Part of a small language model's weights.
Size: 9 layers, width 320, 5 heads of 64, MLP 960 SwiGLU, 17.2M parameters.
Architecture: LayerNorm before each block, untied embeddings.
Training: 809M tokens, 12342 steps.
MLP neurons of a small language model. Each row is named by its layer, matrix (gate and up: input weights) and neuron, and shows model dimensions 16-207. Each number is 128 + 32 x the weight over its row's rms, rounded and kept within 0 to 255. Numbers have three digits each. A neuron's up and down rows have the sign that makes its largest values positive.
Before each neuron's rows, "fires on" lists the tokens most often at its 100 highest values on Wikipedia text that the model never trained on; "fires after" lists the tokens most often just before its 100 highest values on Wikipedia text that the model never trained on.

fires on: "1"
fires after: " ", " (", "–"
L6.gate764:129118033119171091149133147133170137104164111179178108086118079119119146137088164144121080040145080178131137105166182103179136183159094145110186200083127101156102127142129122110131166113107133155120079139113128105088066137128165181134114215146119104120133103132143180167103240105076157140139176095084163127085130104168155112113159201114208160144112119162079184121117126143076123130121167063094124128109185143111095058117153120111141108181104148081105150131102095087156107099075119098113159128096134073082148099091138101087142094156130104172124089201147105130075134096162099058
L6.up764:135104123111123127127113119106195217115108105100105125114094116095149090188150118152070112116113133138110161178188067112084199158089079159100095147134155104127114068146152078141165140082126114194109179082134061139153130103054143133128082091116135139171071138137126079115119129169150117124123104154152127123075092136106149143119071108100139120180178087079084054145145149205073130066134130222126164113138108128104085147125139090124170116137116122088141134141146134093173112122088156123102090184071147166148124167124058139116108069146150161167094060132106130188111107143109164120

fires on: "\n", " to"
fires after: ".", ".\"", " "
L5.gate371:130131127123155094108125130162115163156078134111139125141099084122149150080108162136090055145126111051113145103091099157138137102063074149074165081147158136095112119110133104176088094138091049133136138163110159135152120167093187139073117147157131181066121170142198104124116145195185128121126117122108105131118124115072108147103155161127109110130139162202107152155099074157165088106139194114126167100110084140153094154111133133126124131139099169142160099125179166137060115112091143143177134164095136122122108085067129125093156205143133092102125103157095153150081063193146103140
L5.up371:091131102140109087119125175069115109154170113113189116109129204139088177188146150111120120159145158152123111169112089118093150128140165120136085226144174152113176152129077126142144135169160088117130193184146126119138092097112096127060154159119141184137115112143130086099134157124101134161132101095120124088126103130093106132141105113127152123149126063095069092124110139127147132143135087153140075167167096119111125105108111154163096135141134101153118152072083060206107141134112105143155178067085095171127164144127124064162157113112128161077096118178147144179148113107188081138

fires on: "\n", "ro"
fires after: ".", "=="
L5.gate113:105121079127127133128145081143115127091080105118104104177098105149061134132138130059107118080075141106086092087156126109111131101150139074113134127138099119126122133119099082165137188156132135162099218216086097174150068042085130095139154168070162168127162138100101171134165157155179086141177144195183144179130115138143050074155133075134106096072098129145097197172131159135135125134107172126151084124117117183143159119065146124128106115147140077135121108133131087060072139071150086149122199111071102151125135171080155136146153145139160147127112150128115174089068088092127142128
L5.up113:051148119106161154083222119060116133131139097151154127131108118130101155147077118093112067078064136097120086104114137132190089133092105100179198163108147165117158132146136144061191158197150124128124119143077128238087073084148094074122134155116124143178145113137105084169162143088131110100122102111122126093124060175104088122180146120118108069091078155119119138182138174099172140143073092119139141131144087146094191085127138064146156143110115099112154094112097151160129115096135106101126121135149097144106156154077149160143127151167183159103142117111139132154106148136148087146

fires on: "\n", ","
fires after: "\n", "==", "===", " =="
L5.gate748:120074095126085109164133158110065142142122121122168089097150120106122145126146102131088129153122154131106146089155149135086122105132091098122121129148165083076086136074167113121156102118099069126097064115151154047106163115100104145097105121118156213130108135190120108043122119153153159149184105124110151155150170174146131203161156162098130116151114109148065143128127155129109129155120170209109107157157080157137154131170075120127104155139077158129132158144106110118097115148074128088106125166104137106100155094147119139095133150103143125084156123129100193111110120097113103115
L5.up748:143169137135174096157107148156107110114111114115123149117102170067105120159188093096112133152105113140139101106114132137142131159160167134168163134088114160154138108116119179090136117141138128124104133136096092091107148104134156169120139100170108135125142145103157135173180049112157130153162103142131170109107208118144091156151101120148161106079092121111133133188050105067105106100162173116124119152092163185129142101157127127169149134174132133173152116144200124150166105093144103081094155130157123150125152091076144129163141095109168124062167127160149116027103167102127140169

fires on: "\n"
fires after: "."
L5.gate850:101083117111146105096178133132150145139117131093128143132129137171089117126148049075108144075149132166117189114117158123175114144150186072135128212166127133103094169124128161151111170226169079141127122189104115199131083125068151149143112133136089158134129103114180135133160104160152129104188168143140102128147093114156126158077122168162107128073116092099178100120116132084143175165182131119092122139109125122106089157057111170150147196118134159109143134122144132149193150101072101080098083083169122173119167178137112096184131175136148128134138133152106156150106105139126088150
L5.up850:147158118151149136103211075118184167142088106086147162102144102106079131105114131110159127143125077085110147173140118139160104165165201064132146162192124162141143166142081142120121166218101105117133088115158136183138067102114106094125153118137106146127108133129146129139160104112170105152181166155130124098070151141120092132077059127182136107094150061090130137168145143058111126160146088114128099108117181131070125160057168138163167077107095092058150148153154116112178140159059103091082113107154122161092144140155151148218125219156195140068154146190112102117108111158157139149

fires on: "==", "\n", " =="
fires after: " =", "s", "Results"
L5.gate24:123166163165125053141129150116154108155219144116106109120141128113144140168146102080161119150075126160110106099185154099183124124102083141158142112076105152132087123132125136155199138121137197109145149109166119131087150143146106093121183145119155153099170121111148150148096133156161112192128131121115098129132123097073129111089129128098184105117122126144095090060132094093146112171150156099200113128121109141126112097082155143213114137202181175156102129151156143110157108146097150112165064159145150100137180167141115141147111159137114121108042145103146141183100097076079154077
L5.up24:134124126108109103095209137127208091103168166122121102137144126160115135160138092151141146088147135087133104128169073143114164178141073128096096106192145100113055122102148069191157121097096119118084080126116176119113045083140112166100082139166101061115126099144143034156173146103158139129117117107172128141103152182097150175137153154098099119110140158135127173146085035107132119153133098165163101159089137170173115148135119093069170152183151145128141142164103122164186114102163098118116151172106126162169116153055167122124107196167149178159115145146073120121134119134141142129

fires on: "0", "1", "na", "---|---|---|---|"
fires after: " ", " (", "1", " |"
L6.gate442:083144182143105123149110106134148134111139073156142117140062103131156164158093106155103112113146088156157100099082170088151133121141067094086152093123099081139161181193054093134088117135088098146140149096090117124140134108150116093159136093102133130142134102111103086129062216158153112112163125123150098094086070068166146126117119080145159080111118166078143096112127044152110128126172173101120158142144121055119126114217135135149161090114128179110152092120095094137152135199111180136115049104112136131199143121133119143089131108095152163188145129123124131156116138126101126084
L6.up442:102106123158090139168107105148173123106130123111163114140110090060147160103152093127134063113125105116204112146102103097133121178163105106111155167097096116090177128089178129141178113082091134126086138167096147159093218171120109114191127125149197119194101130107061060154118162202129122105127138106149101122163085108118098133099102185198181177080097145073078080107098122141092106163153097135148190097168102067128073140174120102165167113131131107146153142151029119153184121108090123103129135148165179103176137172093161155112116120158094138140126099179055130122119148132145102095

fires on: "1", "2", " ", ":", "9"
fires after: " ", " (", "1"
L6.gate298:105098117105136137101102103114141137091114053123114096148133111163122126158155130119108102181195171125187143125153164149215124116139094170124159109107079178186096124157163078151139107127151131143138191123228071171132118086105155111147122153154099067105103112068166114152104121109148096093146122163090085098110087096130152143109120097105164116105062106126103083052154071162165101120176241175143081156124138167132140086136195087133136066122165140092129150145116091181133104122107104121170148154058109099136093108132147126124077092103116134115046046129076115141127131091145123092
L6.up298:115069124152133145134166129100099083144144145164103128133126109173097130176139091126145096173095117148102136111182101148117110119122166159150123166063109141106082148157151121206113169149123080191131086140128142166104110170133100136065110155105114182130111096104106181099120129068130112166188161159109158042146159165073136136114123147098182132120145091084178155139200090179109102146156220160099125088149134117135090084120175095163134146146160071097180169118116097175153158073078112151078136104134122096096118068131167104198119095107135163065187113110178095108119162133056152100

fires on: "\n"
fires after: ".", ".\"", ")."
L5.gate345:165128175073095127133150103170081131145127151129160137117094140133115124169094083156123111134158154109143151170115127162125169151134163109135188123139169170147118103082139237130144097074117195098158093177110175144100058096120122165060169152161142162128123172091140112158152128142171121120144139151069162143092124095075127122121131110126100126141116098186136138139205127130133154133118146039120077127142121061092051070096178132133165118185166141183120155184117123126170132064127093128051105151120108094160097090158145146123096142128139120114108068113135133120091075095172092113
L5.up345:170074125130151080117130112143127178120183142138124130084123107126103116147108144085113136124093166105152111113078158196121192182187193185148143142187154103149115090136142213139128129110141108094159153146138158103094081126150095146066126099156131158101166135081115154110163069069115113099113117171045108125153114140157066120134143095116144127156120095158129099130150157137082130210115099042108100087117150097170072135103147124106151137145093203191122134120187128094140132085074094084136088157133188124118124177118163126145138138109117154154148147166081165174069082133173159098